MLP neurons of a small language model. Each row is named by its layer, matrix (gate and up: input weights) and neuron, and shows model dimensions 128-255. Each number is 500 + 25 x the weight over its row's rms, rounded and kept within 0 to 999. Numbers have three digits each. A neuron's up and down rows have the sign that makes its largest values positive.
A block is one neuron, or neurons of one layer that tend to fire together. After each block is what it responds to, as a language model described it from the Wikipedia text at the highest values.

L5.gate35:523476485485544480523483486493509476508554565497550504488521559489521511489523538520499478471463486530512493509498509489493510496542491530475503573476506496487456510503512513483508519520483488507475494482509524496471497511509489495501499514531551516518486478452497517498509546481505527467493546498529480504506503550480491515474494543528486462511504472491516520524505519482528532506548
L5.up35:490499492479507493528505525505433528493451493509526502538498477493545492504479490507484492491499528511525472476478474489515527485517463476461488490523510500549555496531497528534494488479531488460453524497468459521482485523543486476521511518467485455523530537510517516461516457528507495539511483486487511449467498453489506521478538512490512486474520535491528534532485506502500515468498
L5.gate198:534467495481506492518543483450484479507531534499497473471528545530486475500499504469497526465495494537480482481491481483526562490485489488509510515500467471515543492526490532525500469440488522492493507500499546529549520510513531484504493493508483506454518473497483491466436497498472518505517480462518537497496502553509494460450501476515524486497481545477517523505454520486493538448496
L5.up198:500504478509524480461479484462478500522471520487471517483471489455547509491507531485511531581443487492442493519532510500531499465464498495531505537493507493521504488486501480449524474464471524514510472530529482524479560535497546520508516514496526529497527470496461498475503478534505489472468466505488521489485471501509531483516525529546440501486486527473509504505490517507502523483510
L5.gate621:514542483465519511538486491508468506508478514496558506516516489508521538521509485485501505507473462466529496511477490497538511511446471498507521493489587468481504492457445530496534493500498509488469505482517511545557471519531511484499502504521507466493523522527501494469474476491492474534494460506467452506526515552524537506472493483505510500501513479442508468499522524518491503498516
L5.up621:522480537484492442532497510519489490474507542487473487496509466510479510492521522529535526483468497540515500510460492523475505489503540525481478502504499498514559526493498544513545459473497507465503503530495529500432474495508472437497458471519482546504545455514463488525505486519490498481491498552501461501491509503544515498444498499491474487514512520516518487515479502506448510517480
L5.gate700:543477525469486492473460523515525503493466481520485521489493461499474471472501514482492506522466485523472493537543481480499556496511524460484483515500479543526461490503514481498450487531495518525503525503494521432473494548555506493494498454533518483471510449472452484531504531537510513496523482530530490501494487535504497499523503517502482471479501537488500459527505503517508505523492
L5.up700:523476493477475478514539477550508495508485510470485516471465501499500500491465533484463536492528475465500514450510473501491537501482476500502493500499513519552511486493548502523524505527503524446528481476508497470533518498532527524471518502501522447514479449510551471508500496519483508509501478558521561458508509482500507539489480473499489534436500519507504480482505543540516454480504
Chr-ist name fragment

L4.gate618:500494477490501491478475479518483535528473520485483461554500512491518508502500542481494505429467483461461510478499509493508504475491487519530472514479542460520525477507478514537492513512502504441489492491476531474500499504498491484531512496477495481495474488507529484477476511516532484479491518501560498499498482533502518513510498492537509482493465545501474513513502480527404504484532
L4.up618:522524468494481497460480483505517475458522471492504482473517470541477500503533472474506482464503525560504505521486507512485545491521488481498526522463479494498468512473517493463463501510488545491498503468479478489489500480492495538516457471532520506498476467477522516511474505528534509529481441480500496495564486533493489429519466500505476552504482480483550471466534524475524507493491
List-line breaks

L4.gate406:470481499505512483475545507492488476524450474484479509491502478513497510489530497501528503494507442490535514482527438513508498525497540542503513488513495476535512518477444485490484489447523516484514492465473480514487489488475474483550469535509479475500497541488475473519490464530519515499502474520462528513500508549497491458507494477539500510505534518539525517526485517512509497528497
L4.up406:492463510521537560454499490477528446519484541502466482513491513485496514511521528508515476493523486501471500504517530516516485508499555506526514470481517481488492492482527512528487500501505490536499500508545438540539529527503467512475491502521494490488503558508481550490484500462514496544520424445503553499494481503444488458523511416481480471503458522502532463505473477443481533531509
Vowel pieces inside foreign names

L6.gate296:508535506492468477489524491537496483491480540560541466521475513488511539521501475531498523511493469497445476506489520484533503503499463530509466506490483482427499484512501530516483494487493518464461486519392554432489457503515475510489493461463493494506498467514529484560491505493480516516474470492504455485506481450477543499520475472465481481498534523529496483524515482497490500532503
L6.up296:502491505506480513492493492483537457522490479512533503517524518547488517500488500550493501539495512490483513523498471521493505493462522508502537458500517490513534494513508555525499499482467450504474506475440552512521538514496496487453523461516438484513533505524533508533508546491525499449472482477544438474484547489472496531478426510499541492545514468475511495479544462484505502487535
L6.gate324:474481480480536510486509466512479458470506491517483440518511476466544533519513516482487490541459510493506516496525487520527544550487518488508485478543494481465472471501496508465531492477533527492477506464492515487518512499421502467515475519545513521472494472530497532518513529524486487491482459480527498487468570494466529490446471485472517506503522481482481510555542473486490475453545
L6.up324:476555490502482532515483492518516487520485524460492483499480481463527498494497495530505494487477489470495475487540500510548493482483518514526541538481486512467512556489474464526429505530490510504477451508512469486521494504510469491518490501506494491489479547533494486512507451481530482508483488463514484540494493493490500511518465537472503520486519485489450519486506509518471479520451
L6.gate422:474536472529504521555461514522451482498449478490464484524495495503514498488507494467497486506486500531493500460504449515514502500509467543483548499482501467491519452500505494495479473488518491503448544446525460532559488492516455496503498488502498549472480502503497488574515521496526494492505469462521480497529458516477527489475548476532473533521482525516484488530491534498517509514499
L6.up422:492503508518488488484500484500500492482471546471493434517509455472516521511471510502479480500507542511527529536491478546510526472496511517453530464483483514486483486510477488530475493484516503540496508498481527517493482459501532485486466470488497496522504481474460500535467510509516520459485505516496448475521509521492511526461471514501493482507485493488482488540490436553494490538475
L6.gate674:472535488500503507473454543554502485478508538508523535512545494520490525526461498505513476513484502557473516531466516513538520515527475505509477512498498500527478502522527524482475497509506504529487471497508492488507485521505458498514505488514460480513506493456491482519461495526562476514470479476498474455482503483516530491490494493468519464500501517507485486495490507475502501454479
L6.up674:517515475513463504497523529478519467489498542501491443476502519492521538484494495525532484513481508530484503528504487490492495531497515497510538534522492484500506483510496487469461489507510547548486469494523479526511496554474449493495506471506459503484517463491487469505540567543537539484518507496472480522528498469473495432452498501516518518488529496496488436502476474468487520469518
Third-person subject pronouns

L5.gate26:514508516511498503490517486496492503553512468498468505546525537543474479507493497498476552521538506492516432514536459474473556467491515481498480488530498474499454495478504497483482466484490562504477536516567484467553475468527455464511477498487491493500526451521515487550492535515498495465502486491513524487500501484490458514488478486489501498498529508474516493520485531520549450475466
L5.up26:524523491517486516477507505549508505527460476521516495501562494469513488488504530482502486499537484467502502525489499469518475483503497475496461521473503487494504564487492498490515534476480533511473539489520509495488482473454495505522490514455493507540497461488505487472512475475497490536482513470512461486490471509530494506531525512493528514515509561521484505471469484482521480546504
L5.gate142:457482501532534485509586491537478449537510513454500463526491490485503445486487482507491463461530519474524506472498481527495523530488498512516505512461479515571492534517522486484472521507461544514508510532491493512494511489466475540547491489490439479496501511503500471503529480501479476476448501500521520524473478501513482517494505527495478504489542479514483474453517479503467455472503
L5.up142:534488470514506526461499507527522482518483467526459469519527491508478528488514486491480538522494502504500493504500488502497533489527494511520457444495552519512459507505502474539533527481501524510531529485498496514488518480457527481513448501511459516523555471501487520501526479495463497500516504485564544488497461514460465520539514547511462460456521486460519482509478497502469507506512
L5.gate338:515460525470510491491495500482503484531504501480482496503540491526478531513518469518503471495490486500457508497520476510517485546530475493515528502515517501512495486499552507526480510521450517484475478491526498447532473534492531520494542512519481491531480542474519481535464535503514503508493446531482484500510516482413516512511493446457482516507512497507541542509464542536506555512472
L5.up338:541482501464457504489497482448525496525453480489517530511484546511506494505515533498482459525479507450525522509500508479506497542431519480495488498514482509511471537524472486460456492507492491478513527491501503467499512464475507458519495497464478472472546490499502492487477507496481461479504480456503498481543463433495498510506547482469486479532504505510490476516513489491508511506481
L5.gate341:477513461491457537516531513537502451493472514490488452489500488499520499471492523534455507514485528481475483513519462490511565554552504541536539486433495493530484487475515491480496500500532499496527459492469485507556484507510464506513523524497493450459515501489466482507490509498509470494507479492499513500526474479468469475514563504521503467488551464559557484507502511459467509485533
L5.up341:457539464518494514500529550484470468515512464505503497536498505521483540485512460538485501464497514503547519458482492550544475448479494493503452489508495467534554480491488498538483497461490511499490521496524517470479520499468512449466462506504477526490508526497493482487472489510479474519489552460485512462476523494504477514467500493490510513483542480510507501470486515513499496514470
Foreign-name syllable pieces

L4.gate149:505557533512491518521451521446526516484497489466496485504532506472530539546478538498497459531497519534490476517521527537492469540471508464510471465481528497535447500481489504468575523546507461487495479494526465516488504508475501501498527487534523493473523473537469471516491449516517471464487497487470481495483494524520535481493471465455504475512475509459499492444519499473509504510487
L4.up149:431495516511493503473466510532509511450510455549450514495522509482480512487457523486491502523511489496512539489488483532490526495529472505500571539472505522542528447477457525501554537507509500501477517488515511520483484503544483489508488478482476518492509486526490501548472500519488510543493529452520480493502470464530498548493509463521503502477506533503498517532483529544510488507493
Initial letter C

L5.gate163:479479478479502482507489484526459479480493576471535453506509535537538465474502507532451465457506448509487529494533476497516549518492501520463505520491503500495457465502508506482445512518492506497523472508504500548522486487489481436456544459516510511483507535516530465521508535524502482504499480454509511494484542470559532507464518506503492523496505488493479530498484483472487433475525
L5.up163:507487502515431472498491484516497486462496529477517497462513492487488477530496478513472491494504443524472525445454477499517488477522512540496520547468561494508477476469494545481490522478500489506442516505501481544479480487524504521471529504489499501545446469458486469485476497499519499508490473562539535499479471496556523495509495514498512503470508511510540497550483521453509506497500
L5.gate294:503493500485537410502510503463486461529521493567498492544473481483492489522437517469514507483486499503545504465510458511510493526506531471525487505485467518479533439482494510527502509485503509494444506544482495472458508458494486483517537529494553494526502492524549466503473486515524482530528490510510518464481511484463527468491470510461468520502518518497469488507535524518483479483475
L5.up294:528537540498485473506512476507501545476498517502487482497512509528493519548461519521468440462526517517564522464496491535467511503502499511495520519546511526473473488515483516524504515517467495480518482495533474507539494532499492453503486449521507481505493515493551465521515465490507520508500526476546473492516527479439482487483497499515482505520489480497510488505511520518478494477543
L5.gate434:531541518537478514499491501498512466484495475503551511494476500493499535512504479525476516500483500483513520497494501524527488522525519479568529516520488572523483512439437500530496510504517495475515501499496507526516467498533494457488496491492534515501502564517524515525489508509478476498533483444528513543521483529499496506515501487489466503503490485552492519571516492506489454491489
L5.up434:504477502506534505477551548530465482451504456504479512505525573539489494479544488519523489492482503534492493499499521542515499520513480461527508486541527513497511525458505539525528494503537541493551480540507490497444502494465496514457491536444517493471462521486524459535479447534495513516506535487521514507463490504507508489543479490505492449459499521516500491460510507484497536484486
L5.gate570:462460507527488471506524490455516490527497566508469482530521491516542489499467533530503484532489513508517507492486519471494529497542466481518493492545485519518516546505480516497500476479463510512461503487511477504473534478517460475446510508507526511500521510470509530498453490526476510494512512536471485532507498460493510528501502530536459489511489528485536555485492527470498450491487
L5.up570:503507484527509478515517493472505477480568522497462495528509510507571513500486480486455522501480525486522492511470535503496509566503542573502502486498482525517497504488511521437505501560486529494518533441550469529516529499536496492463523503464531505518500457489496457523491476495532509502475503462491466511489499481516505417516501506516505512515497509504505497509515480494472454497497
Word-initial b/C fragments

L4.gate252:456542553506554512527455518550518485491505507517503465456527469488547516500543537502496496482488518488507498463525482553554504505512530508508520484526504483513500550503497554474481499483507507499498458488495501484512491484516486485486516473517431503505498523509515491503499524474529476482490494493526493482508488528509464504527499504550478539520516482541492488483487497530471495475506
L4.up252:513519502514496532503498524521472476481479530454453523496489495438495502506479443504506450477492539488498461519488498505507496478486513487508480486513466504522510458503493509492509573475481557485494503509456497486496501466476541519522556528465465505540505495490457511538522491523504517517489489482499490501457525497483525491501468517465506507505537468488496497509462507480513546455450
Sentence-start subject pronouns

L6.gate250:537498500462490519475502529541509512522457517510493486504491498469485462492558485527486523502487464536519535553507482478521555504512472473504463497505528511553537511502505470509470496476466511511484542505490537469517514460504551515507548515530480512520495528507572463513474476498493516474588488477480488481500478527513502470492514523470483483479535497503503473508527536518503493520544
L6.up250:455508494486491484510502505529422504516507509525494496506517502441474502521524492495473520470514461480473444527507472482466526507525498506490481518522483516493558479495492469484490507504516538467480501456511552488503484505516484520511490494524493485448503528530508471519490491498488539531544507493528517525529411537496499507539506518488475509527463556538478491512472545529492523488499
L6.gate339:495479511502477511435489520503550498477440532530542539507477494479495472464503493526496498496511480501465434486510485515468559477476477469489462510522511508491477489538488527488499469476550516472535482505532485479476471495508552479528527476491482483512526448486498499493491438529496518491488485520439511481522548543499434510478530477512479493476510497540520523495474488519495442492502
L6.up339:523518522513500546487516473501534493507475555487460503539515468446463469498487477474515522492536516511497491514519500546502533495494468507530519502494509459488531503544546483496487504500462507493499476485511502470504486502503535500502540494487503530518520505469513514469465528525482503528444500498504559491522464498494466517493558519511551520540505465491488507516524489490518482513505
L6.gate437:489483511467483507531484542476510502500477537533503470520479473494475497488504474474517501472499469482504461503473549468530496503531452470437520502529476526485516508475475506484545490516480460487529528495475510496503513470463513482530493518473483491497535511450494532486517495490484534510487463511487504449513446515445522506485520490448503514514512503518502468502518556493517494491537
L6.up437:485480519519501497511508514476505498491512469535493513467504477522456473506514544502472495495515508487488488496530497462507491460480524445528485538494485528484500523451506496510510488476501545478463522525498508457552495465483555505500503472512495478540500465478491498517498500520468528488485527505499458492508495502464510492488523483513454519506465512487507494442492470521488471487511
L6.gate693:522477518529443445507473489504486514493511478510453495541528497478503509517508506491465555489481532510475466487526537512473510510479518450474500529533511491527481495497487547523507522550533510514495520484484530470514475525532503496561544529527524511464468484493505506508504505546505548479524471525470495483482517500514507523503519542498532508488489473491495498497491470526467524451528
L6.up693:550482503445488497470560504508465460476520492494536521485515464507501485520484487531517473492498471528512486538502541483520452514506526481552530530477523452468573469515485500482532476478494478489481468471504484492535493485501462536509491479535459502504482524521481458506473511532537499469481473540484495530514491497470524466460492490494537510520521504466475530487496534476512528516519
Mid-word subword fragments

L6.gate19:504500525495496536483526477491518478494519535475553473508495526480468486489546525435488469433496492499476487473506512532538498493494494523506484516471502517492476472482518482501500498460510492508487519534521459498439483514475449505499492557480495530517504493530458518488520494509509526446534491507472502502471484482484516501482493484537481517518496514511550444516521528503505477494468
L6.up19:502480518553504511478514518498485490490499505489513535485481507531517485524522490503518507502512492491507490490507507503524470562468479505519526481527479481490505544506515500519562504486499493484472502508476500532480455515512517485460488493476505523523508472515524463496498455484496493431530504526485483468482482530518497463472477513551471505439503500527516423483467528552480435509519
L6.gate285:494519492492549508509457473489516493529465496507488502509464457462472478506504486458463449507499472515499507497522430544534515516552467523511514486482474520495501473509449510480498474501453499510458548501498529465508480484519497454493496486494479493485482511502476474509486472532499486465486472471443527498505499514513498487503461462461492520451496560506529480489498509488495488521459
L6.up285:505487513498518517514515468574475444484472468471512493466563527545469469442535535534565499498468482504499522533514494512500520491523472534491485484500506523492479463473503502507547491506517459510544481505506485503494491523475520485507502524492459501478551522508511492506505465453547516494506507543481496486477515491530479499532520501540466498519516503498488493545527529547491496534546
L6.gate434:472519501480527533471475535486523458526473531512504540508525494493470492482463516476469526529536514530463480504496476580520559485505480463528482497503526490474522498523490496483500504466534498530517519504462526459496520521481469501505490554501495503516539472520504522515541486518541476477494478526544527464493531523461517510537531502530499470510484484519504457479481504503480467486515
L6.up434:509447478516498525551463498496528480461508498503504509504511519525525495498548492511467465477520480520493465513492491492553530477496542474464487480463503541495533507502495481489499498521508489498479509475458518467461529489462430484521568538518480492520516512464515493469534478504504486511484513516500457466482473485524509491502510439497483548498558522499488498528481494484485525474467
L6.gate638:536515517478495493514490492506441518540512476512497479499528459556505501494532497502453493501508464504463540523513479544511514513534533536484497498475507483519465503541526457463523529526494500491466523515451485529494484466487459502463502508539494456480536505529497478505535495493483506491499478538507490507482490483488490457528516523488493509506505506500517476497472518521468490481501
L6.up638:510519533515478508497506498499485525464490496487506488497498491476497534486532552497498517470455479490533496507451504539513531523541502499460518480538479508513497455451542537496492519510512505507513507481464503523513469488508475482525479476520522445492545483518472521498486531494522494489505508549491484502529483481449499509486506520490515525475522532479506499499528481536461496507505
Name-final word pieces

L5.gate103:528484463530496511483480512497527486500520520489459508495555524499473484456530474478512502511523466494465502461484491494544528446497505482487502503503483492474516444477467515455455536502493489501514497503518476484491524506503489468461524516486486491481511441515485491483514556477476517511518527462455524525497501481486512511541549517463463490515503492489502504491512543513437460497496
L5.up103:495510542488510475484480465490541481472482527500509544504469512462447513531481542514484540499478475478509530478475512471512497473502519469477493490491504514525499523482504537464470493512477511471465536510492494542486498501447436499494531496516494505536464510502504509532507524486523505465512509524526491526510520530488527519538486481505493491535514552493509501469499501521506518521476
L5.gate157:462463510504530506508494499503508465502535495501463460482479513535493488498505531462496545542505488521515509439498476539522523501470467481477527497472495443554507499485507511511462535503532485489542558475512516545505486516524535508498473486476526521498446520514497504541478519485514486498503453497503566517498495538517467504487502501495509491493529522463502493517484513498543486518479
L5.up157:505499490492475495507520502492515521455480485484497496495512481525519439484544505460443496509462539509484528504495516533489509523455500467512467500560498481495510485513518502517466522494511434479525482533467531539488484484506532460505537519519477521529477488503503502528524489502444525468465520481518510547551500485474510490500507518508499483493467515445453510482488526475512530515532
L5.gate164:490514491551496513483463497512524489517519502469481478503466494548510546456464514521526525450496477521535550506507482516494498491524515507499486494479513493491511502504519505498521486493498458506532477525464500495518534456499546503508463515509489533499462516498478482487512500460548523544515511522497505435418509451508506481512522516486465455491551476516510518515512466502493484472443
L5.up164:485502520497489541504487521499512445465533532525485483503508467476526511497477485510487484485521508522507496492493462487546509495487494471465508486493519473505501512497505477498486529483468465481481553531472514482448487533509500521501491467553540446468503474534474489460445484490481484483521542488531519479519489517515477574493496503496538529505498520461526515509513497483483457500499
L5.gate287:536477509487513489499515463447501502490504551474483528510505484483503531495475497505483531457502477485468483528492471512509482482496475482511509530487521532462475486490520472461527523482513480492502489515481490477516500503500470464531517502493457554578495534498464512522520500494478486537577544485452501486513474490515487508465499457522531535454481504531502490549496494505506492496496
L5.up287:517532496479461471480494489438518475474515546492437475485502491521500511537494469500472506513510532500473461515468477505483506485517509506484501479506538501466444485509463491493525522469535472507494486497503519469534506479482468475457520489511468490519484532481504503521517439491490541524549509486472479540488518455463477504476487463505499508501548492514495460550508476531481506543472
Wikipedia structural line ends

L4.gate492:485521485498521506537526481534482509545534450528484500497509492504466529506485493511474505505481526504516472486491471481526530485477524458515518492491484503548481515543497491511493465498484537506533503499544512542479490491518513479503513484489465502521476511476453514469516490471474535566508510444514494459492505545503508481493502557521459509442548465496503493498499516519519454491518
L4.up492:511545505493457472513490491486501510482482540477506478524500510501535503445522476480458475504495525515519497543451524474475492496549493499481472508510525482522526496521498522469536512542527511474489486474488552471532495511528518511544541527534488478572511531498484523522522487497497481521480550486534512457470480512502512504510496509514525443459516459472543495491471532529526522447537
Field separators in lists

L6.gate117:561488505514533488536527559511494485468514464519506489539488512468471514522517479517494479467493492499486516494501502459548477491528483494541499492488497514549467472492541478505524515490529525494495472515493537507553489492500505501524574491496498491503517476509492536496504484518475476510515522505490474520463510475525519459502510534508488503484530503521492522454506520497492474517490
L6.up117:515525485507528548478472536460498522529504539513501538523517481493487506481517482543469506498509495522514518479523504505507493490483503490489479511520523506506504470488528506499482481520528513507513515513486461528526485446533485502493490504437518458493544542504496472514488531506486516539528498463514433475484460488505506479464485528513475493493499488490552479467552535466474508530532
L6.gate411:520440523505506538502505485468520522506484500507517484497510481497474536575499524496531505463507519517501488437499501472538526524514499460485521482484479503484515511503535516483505473513442473496511484498481501547498523530510487521424528532536513519514534484500483502529508534462495510496487498455537503525518481495484475539480449470486497510466513491511475484539517513516498509510488
L6.up411:542518483477497564493486469515477455477474479494492443495523510514528532476495525453503484491489475529518474475474515453502487529516515474503480503539528505468495498474555503523540502526435519531505506526472463538502513464514509517505534457481575490469477533534467500520508481499471495480532537488501549549520514498535491476472531525496483522533495480464516489559510501500537490508506
L6.gate565:465498470487478481534475482558476490498507491501482526504504516464511511476496508502488477438512474491511481461520485489537539507523489530527507512511481502499507510514509473517461421515469429485475478500488513483522539511496471505495500487476502529483496439519509486504520528481530544485537523514513505521491483479531478479534476486518452515519449495475469498536487519507514480485495
L6.up565:495541452489499464522476496496530497550541485475511529514500513505511487465550526528469496509485511520461527502512515495479478511522508474557496489504483488486453503564521490551535485528483454483484491485508534500475521522485474491507512488478517489518450527537503535493517507501468507518511486512467495499530480468499464485498488506529501492478496514504466511547551528442502502434532
L6.gate661:505493500521468489468515472522465460471479491515489523495471511439489514473472522506565522503498508507506520504527526479532495491526528492553546515538485527461475472475531550503503454523489488512481492485508470534505472497531475446502558478499539561467476477500533510508526543546484478515480484519509492521459536536479534503449543506507520494514480467480502505488523496477498496504528
L6.up661:482507523508452524515496493495518460495547508511493530542533540470501510518513526496470467507524492466479552504444536522509484487489510466512561446460461512490485524464475521509455454518497544503498511474458508520499530490451487470516497539542481498505489518480508453478497541495481506491488495474513500498526508475498475478517502495455495505468490523480529499515535471467485479521525
Word-initial b and "er" pieces